Part of a small language model's weights.
Training: a variant of Muon for these matrices, 309M tokens, 9443 steps.
MLP neurons of a small language model. Each row is named by its layer, matrix (gate and up: input weights; down: output weights) and neuron, and shows model dimensions 0-95. Each number is 128 + 24 x the weight over its row's rms, rounded and kept within 0 to 255. Numbers have three digits each. A neuron's up and down rows have the sign that makes its largest values positive.
Before each neuron's rows is what it responds to, as a language model described it from the Wikipedia text at the highest values.

Short word-fragment tokens
L6.gate187:124141105151156130167115120126127095121167113118124153141128152119129141159107139134137154164095095146124127107097080162124121140124207109138097161077144123145119123179106156109079066136142143146104115134115121134114111095129175143133107119131149107169154100068118148145152076139104145136
L6.up187:112132110095167138144112118122099175101150140125171137131127143090167123115113140139110110132156127144108142154170090159142119113109157080142099159122097158147142142141148096095082130118127159128122079106109172138097130097085139124108122124130113114117132120120089133110081155163135149125
L6.down187:116153120099153125144108131122113180125152139114175138111136153128149104111147147101122120137116128158138175100160162114132148138158156088151114147160111136141133127102153158156118112144104157128137081144101120141145143117112136100123139153129069112163109121118105114123129141151151145113

Word-completing fragments
L11.gate104:118117092100138129122146138143131082124124148093123102103130130132137148130086138134108113079160089129126137099142150123121130143195101118139137158112173185101111128142089121126138135144142120118088152121130127124160183095111125154133132145079133116123098158087177092134080134142145138117
L11.up104:138118126128151149105092079127174097149120130088113133122136166131168096170076105121168161106141116155093176145085137122141116133138114113115104132081137161164124107148160153134134118165101129120158141109123130134141118114119134143189160173067177123136140083148100142209147128147134118144
L11.down104:135149101161125115169149137104082159174131087133154113158112101123147153114134145079141154150103143146128145143142119149127142119100164107173095150152123146121154134093129145098150072128126137086145131117088112128167121177115119158107132144136109141118147122171103124123162150120155165104

Final digit of years
L6.gate318:154115135096117113115107103161143116136164124133107153114139166152158106127112160147133141153115068133124134139176146132104136130142099131099137177141147147139145133115114109130106176133136164121148109182135129161135198139119147111110135142124099136198109152146131141110122118122136146115
L6.up318:130129147101125127119098162107106152131124116121103157111141175106102116126131142114135122092115144096123142107126118107147146122088089105124158145134119160092146099109148161169119081108192124119136139125108130144140120099159188157103112164159096147130150150139086162150137147157133133148
L6.down318:143162121120115123150116127137168147125138122132105128100140113142138168116131126099119114139161168163140114078136119122152131131132116145119169141112083095117137166096148114130143093090104118099108138100109119143079113104116150116151146124111108122112106137114131105126094116107144131136

Introductory-clause commas, word fragments
L13.gate501:188124117078154124130169145080118140123145169128151136113116097154126141172117134092146159143110115166142145130164099116118098108110132111127096096165130156153136134118133074118160114173093149111147119115168116116097102109109135102142152151139168140157123153104122167111089130166157127132
L13.up501:170116119124131111153144146143161156131116143104163110106116102116135105172143096160116134114055147107079096092128092125159135106155090145145154140130132139153174138139143184119156152131131090145153120111165128165136147135131124160133101119124134145169105112083106131117113125121108121121
L13.down501:085144149106135110120141141147178137134154112112095110120136132152136130143098096129132099131127165131134152125126111115102145169111098127144154173134158128125128073124126149094160139158136169126119134132117151153124123125140107117136143150137114183111087094159125150128147116106144163122

Infobox colons, split w-words
L6.gate85:138130111101122150106119160109112175152125134106158120142088139163150108135122100116150156117087151145134127124163140141133120117084115121137137111196116065148135149113133118126128129123122112085129114174149133139096159118137119108130129086131110128109111128112131161136121138140108087150
L6.up85:124100149119134168094119103091122179121094121108114113153132128128127098113119108131140179075157120097183151120130111125155151125166079095108106143143129105116130096083169142133121159108118142112101133129153178105124076127135149144135144131144156128140129139116109150155167107122187146125
L6.down85:161125153167108103163144092105083105104155130122143141165086173114191101152115134067100170148156126118129166097137102111121128136164153095140091107143072138140130124105114080123137136120105156126123100129125124115149153124111135136139120130135156121149104135096123164094116121093114107150

Mid-word fragments, especially "al"
L13.gate486:125124109116113091113157130114141151117126128145113130178078104148156110142141161072148130119141127107122110122131115155097124136101109106158084151166136140137145149175148108084101128179201194166154115136125117145099111092144070085138128126132113161171170156106122135102125135121154102161
L13.up486:151107125085098155122122143113152098093148168139128123111134118116160103073100127107134169142108109111156099119139103097087131197140168127116143089153132083109163124149143143107159174169102086153154126155119126139130153155116136145111075164114108127111145118128085116148125104123151086123
L13.down486:112152114148127145155148117132109112117118106111121138120145125091152156151116125103149111113129079104139145122099141155114093171128112125120141091123143165124137176128101102173120113127144114144159177126122127165166163135104104113150125140143148110144138138078140163095104140126114134140

Word-final verb pieces
L11.gate487:114096144169116137137132121096151150134110142128157124101124155140131109113165099144156154079116117112095120127102116120075083144154141143110120115148130144122144133171108155114108142181103101132103108105046122141143141103145103093111140088126130134108092156131149133111117133118146117089
L11.up487:113146132123140177131113134125153116125112124116136173133136129119126126170097133100142125152112125153112122115164129143100163119110141148112153097130132141123148142104080195116090110118130125076116109101125128119103152093146127140088137101141127116116098119190173136148161137114132116137
L11.down487:129143121090137135151105136140165114129146133080142121133137183049103135127121130114124107115114126140123156122119120156106129157154077116129105120135147174083129124151121132127159093111097121104126113115156101123082145100090132106123129147095137121159080096121152056117093109158142102096

Split word-initial O
L13.gate397:100132112145101147132100098132126123150159106099088132140134148156122096148128154113103128118132164088174064124166119104138108135095135127134142130089095150109108141124168178153107132098135127149112111090108116160090144141145089102126110176115154114118115123121111146091129124142140145165
L13.up397:115131113109105166098129136118106104153189107101178135112113114101118099112164153119117115112153121156138124081154106143118146128087162142096177150138092151113101137118127122140076133128159142158147154148152132141080127126150127126156097148123108152116155092114099122118155154112124109192
L13.down397:103096133142104169169126163116137159133097100090104110111095113122154149150182113107130120139122144147139170174105091081141134113144155120116113127196140084161109144155111152118091147124132152126104115157082147139107161162137146142146123156125107170136127155090180089101153139117142144166

Mid-word subword fragments
L11.gate304:118148089125104108171131106134139089115125145144139109135109116122158149105165178117072107124150132096147115125137121091109150130166147130136115151087128135157224090138101120080116111130137123144125106098138135133118112143129089130136108116121098127171107136062127156179104118150119162136
L11.up304:175168148134070135127125130149128119123131125130118109084140145128142088178143140145158137144148153128132118132124148108151150136090131120182140168117150104095121172111114122132140133102145129101147130099128058148108151102149098133123119056154122156151135146143136153094116096133167123143
L11.down304:101137167174148153124134110152109123128134136110157147129119114095127097096165128134146129100113147122110136138130094129149096095100125160123127135117158135134106110137119165119120190149070127109144121135162106099151164134089135104126142116153167129166116107170142129127151154109123123153

Sentence-initial subject pronouns
L6.gate290:136120113111171093125158112137119118140127123122129119143106142151147138067137140111090125160127168172080128106118147166097145114151092163177142140134136128095142135194131132123144046122137121126083143144136070081132100133139104124126135163079149119122106160160109102143102171137109145108
L6.up290:118105138098147079119115098105161096134112115125115147126139123109132141089175155163171154124133111155126133129145119113138165166113123174147162134089148118105128149131150150126174133108123104133119152123137092110195130111145138131162137158097113095121091137097095133093127121130116096085
L6.down290:081162123147179097152096110063152135186124115124118135115141111073131129134141112151139103118130123147095144097152114096127111163133096130127179149104133081098128129103107134124105142121147131119137158130130114136116094155117146154157139179141142115104094133131136115091124150100137112107

Early fragments of split words
L6.gate261:107083153088114145134154116092119143179128130143143139103134143152052153081150132089102122123120132088162141129123148134082123156122096157102146112147136135121146110203182137142118152117122114113164168078094132162116173082076131137108121140170127124171152117144144133145116146125127127126
L6.up261:155111088068124156190126108125154161137142168130133124137190157172101108138132127122126129118149148105153145111128072116121125109135079118130086131102121161105131101143118120093116113106115092172089170128102117170122107150137107113111161143131146135201104130134143137117139145100122132105
L6.down261:114105163115173135132166148090105149161161123112092080160137126123122112152159141160130129105111109144134171118149108104109111144110109135152159124194129166146146102134119118099123140117155139115137149127155123154124124119117127118092157110154118131135139129130113115030106136101148171136

Adjective-final word pieces
L11.gate9:146184125116113107114130134156134124103120134101114103090137162138131125127142133110082125132149177155079136095120122119149153123109141120119155139143119116127130114114097135110143118119142134105117117110114132137147152108169075146104133099104140120134113102109110094141075189169161105096
L11.up9:130116135129084146161128140138133172113130130143102100120139160131153126132174106094119160091105090107063106129101073099138087139146079140111152143074103149100135114143108139133118132076145165139127105072119100108107144124140093131162123120139090143138154115079132105147161114105139168126
L11.down9:097071176160094125135171145127120128154132114154128148136109131107122111109166103118162112079105139122127126138123105104173118139124159092127096102079097130105118139123122132113124156120094142127131152087139099127132124113125094124132134113090106120111151094114117110127138129152137123092

Word-piece fragments, "on", "ed"
L13.gate28:096119145152136125167118172129112141123152112134154102107100110113121104116149102118107133113132078115138130124110132129098139104091149137130099102159143074129160110149134094108097134148144136147129152109160145130167150142163122117113110112130123109107084126095100136161096161134091109167
L13.up28:135124100125078131119107161114109108112112092168122138082131114121155148091180129113137130092157165114140158126108154113129087123116138130162144133118157094140156108125085124134147110149172123149134134090133124147163138119109117138105165112134133134156126109102088139217136094114135127157
L13.down28:138133172128119104141151124136138178140112145105141100131101119076130134161133169097092115164150137136138125144144097126097109145147122082161100115163107167122139134101103098173100124102093127084117136094113094123117128110141129066118131130123120121135143105143113184132073184127114111116

Word-final suffix pieces
L6.gate225:155142116116125149111095126158115125112120099177088124146106187094158105122169112073119140099108131160163148165146167151187155126114177135171107138136146138142132089123098173151181116125094129161125146134144194094133133100106110112119111134150163143101124109121162122164148103143116147151
L6.up225:151092127150130140150100143138124146147125105088191094138138111088144107139158143172140125097117088109145172155139150148145146141110104140142151142117152166121112130102130158120155134153110081130148101126122145108145127139168154116111089124117169142117115124146135139154090109117141137132
L6.down225:145125154136148168179129143168137128142101150149142080135104138159125114103168134155130122080098126098116095075137120125190160113088137101115179125118128115108161113130140123123127125144117136083140104142115160167139150128146166118128093129158115095127143158122154134128148102124148117098

Before a bare verb
L6.gate115:129180120109164152113133112127128149134138148208139158129118103153111135121107139083153155130121110146118086164146112112143109119145130132104134123115131107149132122145115115126137114136129162103091143091145135115130152088107120115121130154117130115149109158121109107154113113146146129170
L6.up115:115129122119147127117152128104090147133127159140122114156099081125095182137112144109107101152085148120120101157099125105150119125131143140075139122097126150146115135122154162121188090134138151097117168148126136114104118110147114130130151113100117094121116174107078120189122125157131114117
L6.down115:092151141156100138093140134114142110108092113117111127140125151084165142135124133127155152120146135151098151125129114118131140129063121124103146102155111099110118144118165140126160109149159147141160160123110145136132153124099109141179131113128118096091078187112111111126126157140141131119

Mid-word and mid-number fragments
L13.gate10:136159131147097153139074132113099130112101111086127111137109152133105158108136148180134142135149094158120116143124121129108105164137153164114132157096124082093174121162120110108153123140121109122162145123121133126115125121126106102097176154099119139159112173146150119102133167126157110118
L13.up10:136113162142125128159093132146081141113116147089105132142154112102153122100134131054121103126117082147139074150112143145127105139109117137162162122151170136109115088168170132129114127165121113142152093145153120110131142146132158121115156124118061125153150151099135135125117135190114079122
L13.down10:128173115103156141116148128133122140178110179112108153092161141132098106102146113106114102149138165138102153168122124123103083169110115109136112103123119169164150122109100167108161131099128136187131145087148138126174082113139137107168123130153142078123161135162144102098108139118154174153

Word-completing final pieces
L11.gate298:099097114155171136106125127176123126114115146098160126138143096129109121161174142154141094097100116138104141156104140139124138123103121125124106113171127125153144106100144186132121131167130091197086114107125192143151121094132129105163125122077150097185169192112122128134130140128118116120
L11.up298:151119142180114139087092152158143132116138114137106126132117139154120153107145147138094106110128104133156166145115117091128101131112122137092128124166152119143149123162161160126099106123142138118119119102107139108156165082172127115114145122122100130168091150118115154109143155073140104091
L11.down298:179131135091115112171128144072095099134088120160115119121139117144098121150115128129116150178154113166133138158115108120129099079104157142141183129109119138119144142102107125098124103108144129176171113123082135133102138113146149151173175137146093144101100159149141103113131191113127170161

Past-tense main verb endings
L13.gate423:107138143131139125105114128111152136127126153142108119138166122075112083121090126146123109124131123130107126114134103145116106149158149154139140156183109099109193091132126116146128156155112110083117102121123122093167111176084098130136128142101125112118123152124100156132084111121110079115
L13.up423:161098093173128160150100161093092069119097128094171082099108121149130108145138089120164099087133127159105102098111129119126121113109120165146164129130144129139150117115104107108119107170168163142111139162093137115143138167076135118131124111097132118118119114120144168112107118081110120067
L13.down423:092145160156113125125139129103124145116146117151132131157109173119095118144115142135125116115122127158155134084085138103143165097148117129205122171148104140091128124139119140151120107131127138126123132132167095128112158066152108122150096100118110142144070119181104088153143108172154151143

Word "to" and o-pieces
L13.gate44:096141141125102116109120143159148189121074079085136129121168112120126091108100111098112097127112145083118111120110145106120167097142123148106104154109148122127114132150120113119114085136158078141137153109145103084084127137154064126149110116135139070116144138112109124109139149176151127188
L13.up44:164116113106086147155084128135157180155092158172157145135146131159121136142185110121127123141086112108135147133100081188129125093116105119083154116119124143149138150142118105097135127144115151176136132151129161111095135140133140132115123119107118158115132127165098109145141108135143103147
L13.down44:119119147166147113153099108104208149092127116120138124088127145113128100139116139121114155097132124139143089152105136148150131150135130145189157186162106099149103130135116131150108145117134087191123148150131155139103114103144104178141105067134140133076129095148192097143106107141134138138

Word-internal suffix fragments
L13.gate67:091095116136137154154098137092114137119119084147105098170089116130103115135201147112159140130117073131151133123164109132112120118076098123115092108163156139185145106147112120084137097086128096084188148149130156122115161089113078156082125153083157121112120127142108126147097135160168137151
L13.up67:152157153110130122112167090127155135108146170071132133147113136120112128188131132068122133091120138164124069151104154107107108138144131172100142146122065134157138112107105140109157198139161128098153145153116153144107153117110107127152128143168139169124126145124140106155089091154113129113
L13.down67:121170181111122128121099106107118080127111164134167118150095127150176138095159105111136101091141123130115092147132118147138119130071098138143114147140085108111137161129108168135156116129128145130128143120083133096122124129064095099085134156106127104128148143107147131076102144141128155133

Table digits, field colons, word fragments
L11.gate170:111126155108141156116097108165108138128143151068134112126119119162102091119162137098152087121143158091168148100135136120134155139169097158121115093119140142110120092109157146107163131097137125123119129123121138095133123065112123101127117124123143146134142110095127118108125116155030125171
L11.up170:111073185139142098096125127140099122131146194136132149153098112126123056104129131077119107120126080080109101141138124087137123168144182135122107137094140125132100115164132133097127120114136103158160112131120174106094142074116122110115090151111135092108148154110110128126140142154131108089
L11.down170:141141167115093111124154124169133146089122146120106136127102106129153137157155134157090128126144145099165116103158135098107066123140115137154114155149187090129109174128122097126093149128145119193147122138163147141134165074149120178115148127134103103132157141160140119086142135098144152100

Mid-word pieces and date "on"
L11.gate301:143087112165155142102125134116137089116121118116104107146158113197132135088166107147093135154142153173120097152095120128141111101131116124127117093116105116138113097118140129186114121128166116120120138108152169132125120123112108092133165143160149143138117090102127112167097105112124141118
L11.up301:104128145145155117155150148204156174171103138125119123135141113136099121075136133142142130181113150147131121144148090151114114130142142119097124138135156114129115122125136111135134144088101151118112119120133114112152093168178072114133166120098153081153149119112092118142112120115117165117
L11.down301:141164165131126108122114151141125166148116094142142062114148088105124129164163100141187150108136145146140060147127121132156123129120107133112112130131140141114146152113128126109110132116107114153120154135131135122137132157125115155115111163153091127136130133107133106116158114134109122120

Word-final suffix pieces
L11.gate444:120159082147167187112104107107118122159095151132148151145099159140089068162124150134111107111124148130077148133130142149117134149145117152132149112128125094108135146072141111126133144139103148113123087114130107169157142153104109140103139104118107135058105080100125148132115121106149119065
L11.up444:102125096117123121076171112137128142117076096098168128137124135147138088112116119120121098092092167159126139158081148115142181119116131144156102109160100127146153124139139122163090137120091138074142111117153121109156167116096148071153093101129090107123181107120139133114113112103101107105
L11.down444:117106127123156087156136116054142156127167126127105161126117108148129164087146102096101133125156114117163061120144104092116095124131114109161119109108131167171124155125088141116105144126148100146139150105073131108125108118135093133116116145159139175136136159143154094144146146127093146150

Word-completing adverb pieces
L13.gate231:106088093110132110107103153138139124119083073133126175111139146077135137123137126138116132134130097184140142141112143143110152098138147110158149120097167166162126132182152154126177101137152128126150128115109136108122170134096093151168168138132116102159148133110122093154069166168113120135
L13.up231:129146193119127124158122120086119134136146101119089108200135095136153123130119130140129063101126139101126155167101141110124170136113136129152135143146112135130128139158121142126174114159149139115115144099127149161080092068115127135113125144097160120121116132137079096137142143158138166166
L13.down231:140173112177118108140141110097123157094087123155120121163170137146087132107146133093087128147146131157121126112100154146141131125124114156120126142125083125155105124107110132072132103116129124097153171156091093142113168125149125139163123184127170124054122121131100083129112138168126130092

Mid-number and mid-word pieces
L13.gate506:106120085130129144127150093135109136115133104135119083129119112102161129145071117133122167124112084117129121137133133108101084160154130178122110179106128147150122166153114092146130165158140118151104136108145124130121138147141156102176115171142089086163097140193082093103129149123107099140
L13.up506:094131101177131109060129131173170124134079138162115073139132168145115099159110100084152114132132144155072114124119124129148091126175144111135116177156159110098094122122109145069106173151123136125127160101145161117139112119077120167116129150157166143116131124148115144131141110123146132137
L13.down506:104101094162092140091117134125102116113139119114133126161150132067085140153109120154121121126101183149139148147133084103125164146166153124111110148170128131100144078118101084154132176184147119186108121144114105137148139127109137155103119110143153150138171108108116110089164163071081125106

Word-piece continuations and prepositions
L13.gate126:157162086142114128130137168142116100137084116159121152153115131157134114107137156144124165137126101111129132149095103124147094106124155124118112143102132115121098106106180147141109119136101169070107140136121201141131140099124151146119131143105144104168104102138134166170135117085120170180
L13.up126:200142117114128136137131134118148145147167092103106107147105152147118108157135195146136147157172209121097110153125129138111095107110087149143163131108107095135112185135191130124149129171101157092122153129144176155096085135101115124134135091144140119136133135155111118126113129126087160158
L13.down126:118112159188127137152102102107112112130174096156118073117157129125085111141155136141138107150136076167130116105133090126165145140110185126105115113125133141123175119115106131113094126120115129143136133103169124063153157110125086132109183115121135105127150119179137128123161109120138106107

Word-final noun suffix pieces
L13.gate398:114126143068148126167090118150107106088166133144145135138098152161123117118107110106140127083121112121193098122108142147099169081115148198140127146130114092140101110135114131109127116142088118139107128153173140152144153143117122170150144150106129116188156137083103121093126101123131131115
L13.up398:107091124168147101152093136101137153141143132138110125129138095123160100138148092135139152171102108116146084119086141114091116141135081096163143131106149123155117135133153126142137150166117113157122073149134118112106126147112145124151098141158149120146126111111100098145126137043180149137
L13.down398:173141107122118115106124124101080104130111136129135139125157151089129147103123135104076113128120144134104116128113164151108122096153129089088093109129146118118167147103128125094104149144111128175110176134125097093153156120140118093135156094121165182105090111111129155137085124147099083084

Mid-word fragment continuations
L6.gate260:082089135140152121100089108131185174141116154115120141136134150134127124172137157114099147091137109112112185099129123130170132095139131135110140119128131119130132125127108157148136128095098196111129121097107129114155126143139127133104133168130096157109098136112160125141135117119113120098
L6.up260:105123131088120150118142132151146101141143103114136117091163123147154126115123124125087136124124101104120159125144129138149121124144108094161104139118151094112134066163143171187145127156170123146104097111123109123141170144076120144122122151164156123109129129163110158120126167125188113177
L6.down260:097182108121120108135101150146098182125125096147123129108113172121103103102177123174110149119193149137122160118104161101138108102101131132157154105121091145103163114128136176135093158154127143157121158150120153114141114133138113139126136093138172139120098115112103144128140114103136073092

Mid-word consonant fragments
L13.gate102:114147096132130102116160123156129155159175116112084128120116124129098129117113132118153136155105122104148107131123137163073151080127136137150159129142145122113096101122140091132150084129139149122116093115137129143065107078078117111110114146118122134161125126101081134148160113114126110155
L13.up102:097142134160111151142073132132146086118117115131087147111125132096138165144119141113115103175101120133114165113144138095117104096111123141102111146094130151138098122112123143157137129140088111133087127101131134125106130127150101105112179124121116145112120108149152128120084096114169138130
L13.down102:116104117122168147180156131129120144096095104134142153130152105140152130160131114126157126132121141138143083163150114117122148157103082134144145080151117111115114149162125133127127121115160129047072115118140110164159106146145101158137062070161129107126135114141133139096132111165163154144

Split function-word endings
L6.gate243:123115131127156093113125103124177145172128151129164109126095137139107128078183110140135115111148119111100119083097151109127113143138132145121121081133131138118173105146153078132127113149141115147104148130078131148134135096149132102163164148101161179117148174128130132173142118099097125100
L6.up243:135097131109127078134155117091131112147106123180168141130103136127130174111129102097123173090156121112092143123122159085133111121126114142103141117102126092125124158155146107112117113140161168108086159117085142141138151131150146146142111106112103115070133160093160079105110142127121082121
L6.down243:148139140147139111100099157141119096143134103125139136099121117155117135175143132122142137142142111131110105126096147164138115131111118119073155126138128089144105193114151096111080130124115155140145118112116110167145166151120143121113100134111107074117129100137126157104074161102127128119

Mid-word vowel fragments
L6.gate502:166112141121113166106143162142128105126114130164104135127134160164081122124144141120150132118110122143160113115102124101145152129124123154116120146105184073060139100115171137134159161105165158149124132137125139137131138130135089136153094110106163106140120165160122167146123135140127108127
L6.up502:112109122075128142161128129134104113140127167095117147138091093104069123109125119149146160119125091152122164114098115121141114098166135110090142137096110089106138124121116145123093185184150146121115184136113166140147140162148117152111089149101119120151115139106093137095144108152144129130
L6.down502:147115176162112103137105124140064134172165203102072160120164115150147183174170126151160119123176157113105140148151116140147126169120119138087122145161144131131122138125123136143127131105139101190130148141155087158122137180106104162082167101101165134134104116154119137122094147121134155130

Word-final noun pieces
L11.gate434:112147078121110113107151131127106108127111144078124134102125144136106127172158126094143150114134130113140090103110108120164146131124116142126190176163130136101086117117110147106133125172152110136149142137113132094076129136095113099119109151114128117124114140124097141115129156126171118119
L11.up434:144136128175172136153105151135084139124146138116147097135117104141140114120143115123113093090115090120161121102122112145087105142090126133163101134115129138149147131140138147127135134119098100104075135155129117096088081160073130162135136169134120141122128180115147165065154111114084119152
L11.down434:127119136109106151118115167141124132161137128118144149133119170131119116151124126131136129183138105079145130136129076107134141131075117146141142136161091102154051125110124105144143124154125104159119086113134130100143146117154121112142135163110155146122120135101148080158109144178076149136

Word-initial O fragments
L11.gate109:125094109114133130141149150130124127159106093117051173110117096132097112130168155079139148124091145139141105150113095136094149118105140126107136132159137112178125138125189126117131113121149117146107115119103097143110106147125157147110089152116133150109119122120159139092105121166104137137
L11.up109:093122110100135138155144184147128104172156138113125122140084110125122069125137145158140073122151136118163172087080140139102117131145136145132102126123138169090120095112129114141135094154142105127172159129134118105097099142132197142132145120093152108125121156091118147106140132152161125115
L11.down109:149113135115125099131150166139128150095111132102139107123147128116131139152121104113080133138132108094150186112158123141154113104127165147118177127095158138191108078124134109100099090128133049154129141154128110128126079130140114127068154140117122137096101107122133100089094140155154130114

Infinitive/prepositional "to"
L11.gate180:117134092110163139140067121177128172116132133121109114173126164113131131133157162153138116117161127139112133107113118137141116135105160149160128118148103123173113116151093148124121114101127122119120098108140110161125094122132154091156136123150141135147131139075128105087138131118103084136
L11.up180:154092105102124135143123159132096131134154102142111163129090107170104113160107163092146157114113107141067123077092105139100145156125178111094074157105119123158103112138160119133098121143149109156130139113127141115148161114116153157164120128128162095116132123113109141102162164109136132125
L11.down180:106157135122093117123118104110150132109131172137117111112115141088123135097093096125098144134092107130131103188168141111174120124116163108127155113123132124114087091151116106124116091149131133163125147104142113107140120146142162146133114091118171155133137103159138104104138136151119155142

Mid-word fragment continuations
L6.gate340:147122126141181128152084158133113113111110108098133150140154130094124109103128172108134128100137103149116118101146116117113117121130112138143122131090148115167114110138129142149090134158078099148115158142129172093124148144119117101138089105153084149105129111140158095081135132126112109069
L6.up340:090081184138132191091112114085165103154137153146139147119110142127123130107152116195129127117132083138104149136102113100110123155136139160118135132135134168156098106120129126138087163145140106151114177106138141097103089126169124139122133094157112165139101138118120116096124108135092126118
L6.down340:139129119128119136137128165204130142120105100118138147117139153130163118087130130093108107108098125176118180096135088130092108142093149116166117121122104101124128135129114138119109157131130131107141163140157109123096168113113162073152107158145107119099139113151143116143124186151134109084